{"n_kv_head": 1, "head_dim": 64, "activation": "swiglu", "norm_eps": 1e-05, "rope_fraction": 1.0, "bias": "none", "tie_embeddings": false, "init_std_qkv": 0.0455, "init_std_o": 0.0, "optimizer": "muon_variant", "lr_mult_qkv": 0.5, "lr_head": 0.00537, "warmup_steps": 200, "decay_shape": "linear", "seq_len": 256}
MLP neurons of a small language model. Each row is named by its layer, matrix (gate and up: input weights; down: output weights) and neuron, and shows model dimensions 64-159. Each number is 128 + 24 x the weight over its row's rms, rounded and kept within 0 to 255. Numbers have three digits each. A neuron's up and down rows have the sign that makes its largest values positive.
A block is one neuron, or neurons of one layer that tend to fire together. After each block is what it responds to, as a language model described it from the Wikipedia text at the highest values.

L3.gate16:173141105073154093110130109140114099136120134152121166133165139125145116139113164127152151125096149114178111137078146109125101111188129136145136086153120157141129101140156133130170121127087152087149162129120142175142141108115137150114106122151124130086149133154125117160156118130112082140
L3.up16:145097147125109160142167173095128116142151108147125119136134107149137163194118157131182126118136141143110097087149086138129123152096174167156147144117107108109149131124184129120117119115131105163136119125148173073112136109139137156111174117124149118154211154139179144117114115132114138114
L3.down16:153117111114114190161102157094133101160125090081124137104145156150112128112149130117138163127153137137138118125118104147101141127087096139155126125165116098078136102119125097164139123141129106116151045106109134089093104120104166178150137138112124077131136141133122153143081102159095081100
L3.gate45:171124121123167114106111131122176120137111108102138151090145122132151105131139170109177105103130163129121090146104118155174125158140168141095085094158150114171149128104135104106127076143145111092159091117114125128126132126113141119131143118198135105100166151108137115123117093110129153136
L3.up45:097169104102128104129113125077208134112163113128117169076120115119150084123104132122142077121149128163115124133120131150141143174148139137120152110116183125099158119135143098092142072153164106127153121113093165138127130112123093092139159116134135124101128126139087131151098115152118146123
L3.down45:140160156102125169132133160099133148128159122138169129133133135118115138125104101151136141151127145121103171172135115125122108139108137138130135125124127144110106173173120109172159165124126167134143132151141138151111090129116118145113133101074087148133107124143168141133124124200160112090
L3.gate191:104118123141151143141106147128145125154147141159134140137146149137103139075138156112162134162146112158116103100140087159103125134158160155131112080116092153068143109132094116137099116117167136140151133149113137118145148124139126132149095090108098098087154086095141125172084132142106109147
L3.up191:164126107098135146089110154129132094166164093141087141126102087124154159097131117137140124123108155080110096140143159129129112179138138115168132113128131159078148113152119117150129116137126145137156101143100169144150138169135127171109121108126177178117156151130127147113142121156128147118
L3.down191:105097117120119125161116146150113099138136120131132145121098162122136111072129126128143134155148133099145119150143144107117111134084115112119124144169129147134137080118114125081135150131091140073158123166111097102100158123133134098148149152109101178086158131140102134147148121146113142112
L3.gate307:148114105133136105116183126161158148132111117146099074137140112163119105096070159129138116097154125156154130168119124141179105156100116127166127090136115116126176139185122145136068092133194091139147129103160110134163109118152145144141119162107110107102086113138160110116149140078100141126
L3.up307:135123117097140129118182091080134150126105110126109108164089123151138157109130126124166128157141149125142104142127137142146133104149096066118184116191119140168152158149117142119161116105153084123114123147130079147162080152126122076143139126107077125130130132101128140115148136151123131118
L3.down307:126162150134150125165140082159129136119115149138126184136123143107121138101058102093182137108135130122123121118175164139115134115156163138138118126087130114123167127119146132104111140118160119146115151147133132129057143108158150128116135120141129144137092118112082150162108136142162106163
Sentence-ending punctuation. Fires on sentence-final periods, closing quotes and parentheses in Wikipedia prose, such as (SAIC). and "Sanders".; weaker on closing word-pieces like -eth, -ath, -air.

L12.gate31:100119122144162099127115130133115134148130127168137122108129137140130144154146129109147111120142064122104118160126135137101150147147117148165061115135125137144148162113105114106094156140096127154134151130109115083131133160165100119168177136129093103097135072143106081130150168114191143133
L12.up31:077125130115104133127107141167157154146132162159144159122117130143112130124110166105126075144104120160146140150132113164108129130110138121118082123164177142135116154169123131139086135146139153132161084137144104084105145158146128131107099117157126141121103150175163147164125115154120186112
L12.down31:078104160119141124073109107120168099091102116067129147149120104105122126115126088088161153124132146138144077109149130173113133143088166162120117114159131132142115161075108117161115148081125134106125095106104149149125134123140128157106153158113098175137139125136124094176133163101077118127
Word-completing fragments. Second pieces of words split after a short opening fragment, mostly common verbs, e.g. g|ive, g|ets, t|akes, shar|es, corn|er.

L3.gate71:093140129122094132115159127127120130138100120141116113122135173142143106105137125121146117078088103175154115146182083113129110162194158113130071162128111145145151082113132117154119099133111144139092110121144106129114148149140155115130075153105144126118113098160158158124127129146126137116
L3.up71:091104098120114161127122143163089107138149141204113111137123146151116090148136081121110108083121107145138100159135090111162157115126117090161105137135120077167131103127140145162151120115124139137149164121145119104130080090106116147136083158116142140095157106150116118087127099150117087091
L3.down71:129119147095135202149109151118121135146122115123083102164134121169124132150123127103105113146123146125138089132105118115105100137137113165140104133184102131141115190166130156132102153105127170135142126144133111134123201101121125133121150074131153171154110103113159158176153141105130100119
L3.gate93:132123107108180146161176116105108152167163132122126134099157119140127080122123123152148124142147128089106112101095148132133111161127141121079108152117167125138115153085138109126142112122143116103138131135119158117158188129112136136157149096132148174133097145110131173098139106124157122137
L3.up93:116173117133161134106137098159095110133093132151127137100115115148145161122093133135121133136144085126108120128146097148141150115117144134109094125146123145104134138132124116115132145132133103146120135161144145088105128146138159105122129142171137116165102106112109122098173081130075071102
L3.down93:091153111142131106144135154131141091107090170136107113138132125110096142124154154118133107111131120116113153160123125118103127141135138122166087125146138124135083123096125115106108121139135066157179127177092120119128135106099120085150138152163107080080118164155088148155110132096097185078
L3.gate156:090138118098117158112134178131097110127133129142135158172171112123143084123133113090099109160075169141142115114146095131137115127099122147178096137151103149089188120113093110182150130071164133155101129164122121112172150118138163150141091130148107127167096106138171169119120127128121112098
L3.up156:105134111099100128162138128155142116083180098131178120091133096137177111140136113148089118171117121170132136181134127129089157155128153139161128145150112165115174107105165105143140093080136111128118106148132123133093135128158155141146135148142097143132120123141145119112144150141105097122
L3.down156:155095127080166144146119107119144094125105113118112112131151128145099146160129118136128090128127149121142097089124171154130096139171076158139128115100130132136118153162131140108133169118134128095122128088164131103113181138108098153103144154095138107114156161140133155162127155097143101136
L3.gate157:119086151131109118129140142158119094150127126115106096112179125162145077085128117108113150150155139112150124150090131111140146142136121135098114103157143134109129124139153129122129125145122093144087086137199103135144131151143088149088114082084092085105109138105125135151108126122115113116
L3.up157:101117160129146124138144161095113099160160179130163144100179136117123119139086145121142129101140101162112161120056095121106118106107105156087153103143133152118151124119179155127084106179156109131136079114154074117138116110164134123091095123129099128110102104107142129152113146137139110115
L3.down157:160139130116127112099136125148087175117151188102122135145122145149109130158116131129073126098102118118161125101186121085103136140136130144127152123115141152144131111133088153126101105110098153179129156141124113173151149113131087130124123134127120143089121125092162163148156144078123134143
Second piece of split words. The second word-piece of a common word split after its first letters, such as g+ive, gu+est, par+ish, h+ide, with give strongest.

L4.gate60:165123119098130126134166109114125155142168137113166136145129138104118091121130134134130119144134168136125130108110128137102092110092145158133124146122114165184132114153082093122147120138117099114135135103132117118176133129162157150163147168140129098147144108108124093160065160126149168108
L4.up60:116177117112128092114148075114128110153108151161107118101143098124100136106054136152100109094102138139134107110116149162120123131066135142105131079139153123128137147173103145126115146178154109135162155132104142141151125116120137106099114111137136093101138114130097114133135085099131109155
L4.down60:103119131131156114142108125147125142087122107098133200152153123145126154093140143114092086140132124108086157174119115124132123080160122158089136147150107141151145087142131138108142146087102086106118106149112123164161132118107116141136094182144146124175159140114135108108166135125142096109
L4.gate79:180100144138137146164139108174115084138126096128151140119119131138136158135123103149125127101111141170107173173129097134152098154111131132093131148153136147162097114131119082155104155163135148146079116153146136103124123150106099124102118133159109097161100143080165163125133137142161103091
L4.up79:118170128105118114145118124132139097130106109104111119125108137094142135149139065105064150129167141157161121142139111183154124079129085125109143101116173160104145128138112132149130159143159107142110116125144143133138112132138141161122129139086153201131114137150126125112126128131141111127
L4.down79:124139172093150100171095128145111108142146132167113160156084111092128135135134077114144117141128160135086126145117139153133190110139124108153178102141168145164153128149088105133092159128156122114168139181120094129152128102141144149107102130142103121100117100137141089147093131154145145112
L4.gate89:136156087145143118124126121118140147088078133150155123145080131135128148113089123148163091120114129155160124168109164149116135194155077141151137148134157146113130138137138121123115047177108130119116147184162105125145147153157135152077117157150109115123138155136099124172134118121138112132
L4.up89:144109120091106143111115092159158118107116132167109137170109113147137143157118122126113099100089133112087130165139131093072123106117148115168143163140131179132136126111117106130131129123167119102068130128098086150124125137160152126123142116131134114133158108142105153096110138113121153126
L4.down89:133123153123162123149087115101159119107103113090120149157089142120107113160164121157130140130110133110118148173132129110165126087135151124144168151133145141172114131130091109174110104133151113156178136133124110102129139140115122174129107133143132045133131179168115133164129154099124115157
L4.gate294:086147082135173138148102147116098131096125106137116114111111176122141087110107114119167113160124119126076129178110135119135135096134132103116148121117120127107095108145130109127121077168130104098144128109137090138130163169112118137116155089147114173130154135139148113131096120133129125136
L4.up294:131122101143171119142161131114109131128101151119162180142132136167120164133150136161173131108175134144118106160147137103108152148112101109126109158109096135127118146101136136094101155149124166158146144156128161110124135098154146132132115106179165109046131123140147100131113113112150105100
L4.down294:137125105101165136145120167146132095151104121115107143126112142142116158148143151130142115151063100129136080124144136135154141169154122122110136121122121107155125170147109116123203137149134077139154155139162142117112123168173110101105135121141147112144122142168085118152157117148135155142
Copula and "still". Forms of be after a subject, such as was, were, been, being, plus the "ill" ending "still" after is/was ("is st-ill intact").

L12.gate212:156094123165136172133148137134118148117141100113103168133133140106133141137112127098094126139103133135125137175158108110116119154137116137137162138108104126047136136115104144112094157120089125157170171111129134111150128150100144098173063109123127108100107143114147116183080156128134099102
L12.up212:165141141134107113133103138106138162070146150141146139116132157124090089107116118158102123099170123138138067142085132104139104167123149149117132139123107107099118105142102126113110102089128143123154118146086117117129117167197159160171115133137151112088108138157091133140124136104140137124
L12.down212:129110099160132137130158138140146119101117114113127136160157103134137137132113141151137141146111136152104102180112166138118162139096109102112087144108167099138158115137162162151086130155181139129111140104122116161095160120149175091093146137119157132146136131137155154100124127116131132141
Word-start ab, sentence ends. Strongest on the word-initial piece ab, often after was, as in abandoned, abolished, abroad, able; also sentence-final periods before new paragraphs or headings, and capital P.

L3.gate25:062122144169148088135132089105119116123079135102123117087149114113120158125139150137109139154107139133091126110131079094139130106145124127140131162130143165102135125095134113151107111101191099120157149141140089166150179139151145140148126145139146117161105121126165158186152122106103109125
L3.up25:122139132091123122124117170141120123130111064160096103104159119147153145113160156127113130155135157157132130169118129095141108189135144114106151124122111119136120170108120140089101111119150134129130133121142134111103167122099104175168149122167115082170128100170161148118121157150100132101
L3.down25:166152088124129151096130159159164128135136125147118097113131142089076087170125115115129119135151129176155114151161138144138093075134101101146122132158108113136155118128119169128157141121082137113162166056108139110109130121145093112139104121102138144131123088133089111170143117116121143141
L3.gate57:092133098090162094124093111127153121076114133179144119100092128140122144093127117145116107148124140137147084156075131130137126123130120137079121130114114107113157129108082115156149130136171101101158155149157090151129172115136112135085141093131111148156168148147119106125093130145167159122
L3.up57:106087090115130121119121073177120133079081141133143137113107133129129151127136137122146134141103115153101107171103102095129100145151145094120135093115131098087110115157127131150130127155133126114153127117175156159133149129113144109093175103130143131143140145142123136124119069134150133148
L3.down57:122141131080175163133075153149128130112108131093121155124133162106093122125158128145107098101163114118135124159129141144135121110116151114133129184137123122123087107107092111145130150140120098144112103148089125135148130144170123129086148110139130093170150166112138105196055129116121104129
L3.gate138:121127103131145172145122141142122109129141155158149099098132128112152162120161124170116108141112177157107106109186137131096133094202109105122150127128095142110129152113125126149090092125118121139111093150130142145140129104138113101136115096102122108129112174160130132107080139152133104168
L3.up138:102131138162166151100151151128124175125125127166120121082145140161132131146179140164122102098111138077153139141157123144102133151159124130095171143127109141115129137105097130122139083165116131111128140152063095133081147164154121114073159111075110120141119126169123130106138159146170085102
L3.down138:118085087144088141112117136145097097149129127099134124180089136105146158133147149120105144141148154117139114155117100114095109144118114127092122118117159106136127129157131138154122112100137173166096086133149117095143121098097094124143142118102184084118129161149149169157101138090134169122
L3.gate149:090161079125119115147131134126101103150149122120166106121143127148096149137121142173096138161107120128128102163142151092147121178082116156119124130134137148130133144126117123144112164182150091094127150167154112176117102122111111133136120145139146119124132129133157142082162098150154106100
L3.up149:096154114152110146149122109127152108102115130143168092109172152128102136149126115189090107118101133126139105174145136134110152193138109151128146105120139151118150126103100101132131188178149138115112118162127127145098112131118117141165079115133138125119126126127161129146165125116155161091
L3.down149:130115151089138146108121141118135115109097124131172150152122123102128081093137148212118069140157110116085146162108174119107134107092089063113150129116120094142099139118120100127102123110141121148137152116122117089149174136143096149125153156121125159120120149121122148156114156155142178105
Auxiliary and linking verbs. Forms of be and have right after a subject, modal or relative clause, e.g. may have, remnants are, was held, with occasional word-final suffixes like -ly, -es.

L4.gate99:126156111112090146164142135138143119132152138104142109116136152104130133136162121125168136139164126139138122137136166117100124133134150165131151122146068139107158104113133124138149117148154137130179127127113146152181146131122135155090124086079135147124113133088147132118102152107134167133
L4.up99:098132134138121096138183098139150129128105135152124132142118094125177140086163148142158076127131110157123123103115134141122133098082141154122145103159121117155118126114107162145146141121150129126128149100124102129126139147129115134120166127095087091100135140159083139158138147120190112099
L4.down99:123135077125126116124136178159109100172194156131063100135152098138118143120159109121118155148159135127143131108150128116122133090100109129170148117165146146121163125154154101136147128133127120103182141120122135162093103096148197138114127122141117132105158145112127120121128149162126095125
L4.gate179:121139129119124103125131177122127116110125108145134148112137097148118160106105116159139065133182150148115095131141152139122128136092110113134143142177147090109102119136148119161132115118156122084167132102068144159123116129129126143089137117156079144158131136134093183125137127130115107139
L4.up179:106162182120131155077094161133167104148127138113124126119125146156132152115087129135177155141103129112080109130110144106124162166144096161150123102137154155148097117151109103183157108124100087105148130131185125112150121133101124162127157092121163100164099116151156108125106132123121080129
L4.down179:130110067131132114137140108104159161101104157121126122128107108128146148140165082115120112111134129111129131155128161123108160170149160160091106117136136067117134114126103141078125134110130175180152100113133114136133119095151101103106129134082094145087146150150106105169116157138158164102
L4.gate191:159112085128147133137139131155139089116123119128117120098104158119111091133121154117160159147155101091133104140112085135135174146102101086113151090128114106124142121134105124102132155123108120089143129124154114136152121098143108138126094116107127066123093093124123154180131149121140099146
L4.up191:137142092160124152122128086147162115117107108141126118102106182120150146121133145123136143124135111129124117150141095124083147125099148122154125105102098126123168149139076100133134127168100116074137163114140155124156119126104133150108102118112143141101102143165127144121107133105104126133
L4.down191:132120165127149142156157144144140109126151136109122098140124171123149125122122121130147144078151143118090146110134133057124108157114132115124144119134142129088107125128139086121146179157099112137133135131109068125113110116143144141154133123118126150120127099155108119186125139182124095065
L4.gate225:114152122157133121162096191118135126121122135115028119084185118114141112137117151128150116119106114090135121146118157142141121138154112157131109139165134121104126107125141095113135144124145113128159125136133146133122119154161119136129121091137102156111143123162130152159116126156172125132
L4.up225:135108179135150122137122116154146146133125094102140144087150145124111147150131076149146132098099161129122081119164113123123160105122109122143122131159125166100194118093118138141128113138117130161127119148104133117091111128109162100133135074110154138100163132176125093104123113117105134090
L4.down225:100124104103124168174114137127123095117161134117088153125126134086147102114121157106143114110123141119153084133080124110122125116098136102124118153149137082116134137107143097122155142151163141123181107135091132113104128132145152093165121165107071147144084137125137123184127115145111134129
Paragraph breaks and Mr. Sentence-final period plus blank line closing a Wikipedia paragraph before a new section or paragraph; also the r in Mr before a surname, as in Mr. Rosen.

L4.gate49:083182154144122107112117086092142154139123109147150138108115144110151137145117156105124136152116156132143161128173124105161129119139105175132178134109097142110110098123115105099133162136123103139107127117125113163086143133109110112148121114114109113110149086119114152144087151152118118179
L4.up49:152143149129151137118155130140151127123144163135132118170091115116105134155076114096124130126116128138127129166146122152110132105104098171141086118090132162122132168159126117138126145155162122160114171125130126134126142072124105160135110163152135155186131090122114159133110160178147101144
L4.down49:078137148171169183145164164125129115112169088116135153129127153093078141045089091150129104116125133117107145110126113098139132130119079098155104145108096122169191108129157101154142137167154124120112137102128110114133135156119130096183120148150112116112123125125125115101091130078108139101
L4.gate55:136134125103117105145106099120180076144108125119184136143140133114086127150122093119127145148128096175098107099125108101124117103144109113156059112111143136123121078113135098175077105134150105137109121109107103108159137092146115158122145117134157116138141136124135141117108091119176121131
L4.up55:130165164105120100134086115160136100122116128106140155138150150122167140125117142167163106181131089110132117124122171128118145146166162107150093105092112120093093119155131152153141149109156143139086115122076145164137169111134140165122121131157083179118106159120172120135131135120124119116
L4.down55:162110120101156091144162135151125129143104151125147123172183128118109116079162103124117114142142105171115102147155088113163116125120138138095145180138118126132163158141116129124138113122120149105158123132116132115125139098134140141074116109103124090094148074106133126112112163087139132124
L4.gate180:112139122143120121174114108127112111099115106152122081145161124135131147143093122102067114172138186131154098112147157141136119125180144116132081115115089142119112133125141156106127112116084159119120164150144118130126104130100100133146155141127093159139139105136160113159172144123142143141
L4.up180:102135137156096128158128143114101167142129122143144116154150109135112146121112113170144099180152185164140115123147131147143106118149117106181084106108115130144155108166137121108120132108101130119156152136111181093141112121111089127095109135157143096103163096134152116156084151159151105137
L4.down180:125139187086140129106150139161149189134104129140126114112113104141150112139143146085134113141150121091126126136094135131126174167142108059161112117130085109123119081149119087137149137138125081128126078093103117139122151123133142106147161141131081140122117143160082149142131148168112162125
L4.gate293:159117092142112143123122162110130148109071083131155145106134097150122129083122172153107132133147132146143110135109153110141086136169140107112128103162150136142166093122098147164097169140159093133114130158184164135103079194096113091092127112151129118123081098137133105080121153128189085133
L4.up293:141138142154123120122130126101130149156117101087142130147150119080123161131112141151135130147103125120135121107124150131123121131134103094114133122111177141133113124151131108123125112164096138157154150161114111099156065150149162104153153165118094116137091136122161183120133171137124127129
L4.down293:135117083143093120135128164133158123135099155135122096100126120122110101096184104109124159156105101141130123080115141122149134116126117063108124097124090147118095118127076084143166127136166131156143126137098135084153135089099152111081129164138096150103147124133124140070124155134152136128
Mid-word "ur" piece. Second word-piece of a word split after a short first piece, especially "ur" after t/T: turtles, turbo, Turkish, also murder, temperature, dependent.

L3.gate163:152136111104104133074128093161096098163144128110119117120176116139133125132146108092155130110116128147123140149110159101096103078116078171154115114119114131154070129089106192148150116138154128112146106115126093159119119135116168170110180150122093147106143182156144175129126115119170137116
L3.up163:121108132151068120150137137146117149138094154122118087164114122140112126158161138127161148111126142134143143138065092133130146127123137130176123107113116130121145131132132134115130089135133090152071148104141159109087174138121126120165147112138135121115156091127127125093105089158106102072
L3.down163:164098099081125145136110105092132160134137104103107128125162145118135143150128146143136123107128146136104141143103123132164107159110063146157180115106105100160102135131188142122152116109114120131143131099124151175138129118142130107163144157098099146109135098105113130136092113122147120118
L3.gate210:165124144140159180124133120133102099153123142092175160145142181099118119109130139138159144085138150140111086116130102200137131122122141162115156136076176147119139103113186141120132118143173108121069152118095092110129191154149136119149182122114100143154147127116129123118127155138156143121
L3.up210:144134152113139182122137150135093125140158100160115155140102150084126143085159077114137124091090141148140149153113126152128143066133119096114121149146117176111174168117074171131132088132099141114125149162133108158128096129127122113169151148099117099117126133113120114116142128127155094126
L3.down210:139150068146157166195129108159118142104134143106111092108104112110108096088136164148134123092111138115087133086141133112135120144170126118104097101151120136120118112115125138160169129128139105155088118121133120127180148184154101118119150161120119119100144129117097126052156155118096122100
L3.gate242:092165139137119130123105131128130107071122136155128108129146130110126101110134106108137125123106165147103087115134119116160118108121089133121160109141140097139121109205109123122150139140135146164138161174162102139133111127170132159198164159140122136110130129128101127188146098112143130108
L3.up242:087120123131109097090132126083137121108114142095142156110146131182144138130161132155140176139182148141137151119063142146154097137136158124175138103122125135115117110120137183132145130117134122127131157108111168131150105135148132116150127126103135159143116183097153109057158101135137099126
L3.down242:179130133119110105079149135163146152135171145164141118144138189127114149099145162145097099156090127142115136103100127104101142122119112096123116121145116085159130132136109131118141135147095165148102135161146108144075173109105103133127044118157114102091155138168091137156101081149125149135
L3.gate310:137149138105078123140139171135107117162194142120137125107112132155115110133106140146186136125077190143142172155089111103101175145104127181097118128090120139115136145136118159132128132122093125155138102093170137109132125095131149089136142152117127127121114166130126123100184139087095151140
L3.up310:129126168106123108159123099138124094177102121105146126128119135165113152143141153111142111099160110131169185116182144111116153112087108129143141159113126183150151132087105138181134126150162140088132092109180123169129123142103110094094131133141135124132139145169098147116120129114159152105
L3.down310:126113118094168158143134088114169139138117160141159109117131142134092133120139129101135140143158160146136061141093125096177101137123157123130116093170119109142135167107140112108147116130155128160102141148105164143088130121107109152128116169124086154147141139166106148132108148194155093107
Word-internal t-ending fragments. Middle pieces of a word split into fragments, mostly ending in t, such as out in Southeast, ant in slanted, ust in Justice.

L12.gate64:102093151143128168115094130130142110118157105148130122123127142094099097129106192158181126171127110157149091155149113155064112158162127138147110137154118158126082120115138087189102114140122099085150141135118108131117161146130158134144132125149096137089131136146119139127103157107144138149
L12.up64:138148054134173119145116152121133112084117152113177128153150139087105121139103143135169095130122149127108131137115133177104097115162138160118073112162138141169106134123091125161097155132094105108148128170154114155090156132134137138165112144142103137139129156144118151118105135069150160147
L12.down64:130140096148184142119113136124112130128121131103138078125148107130102144119130136137123111143115092128114133178099110108128081145129161093122125106141131095128120124098103136170187151152140140135128132161123091178103122131158107115093126143153099140124135133136133103181138160150123091094
Subject-following be/have/its. Forms of be and have, and possessive its, right after a sentence's subject noun or pronoun, e.g. "the building has", "It is", "at its end".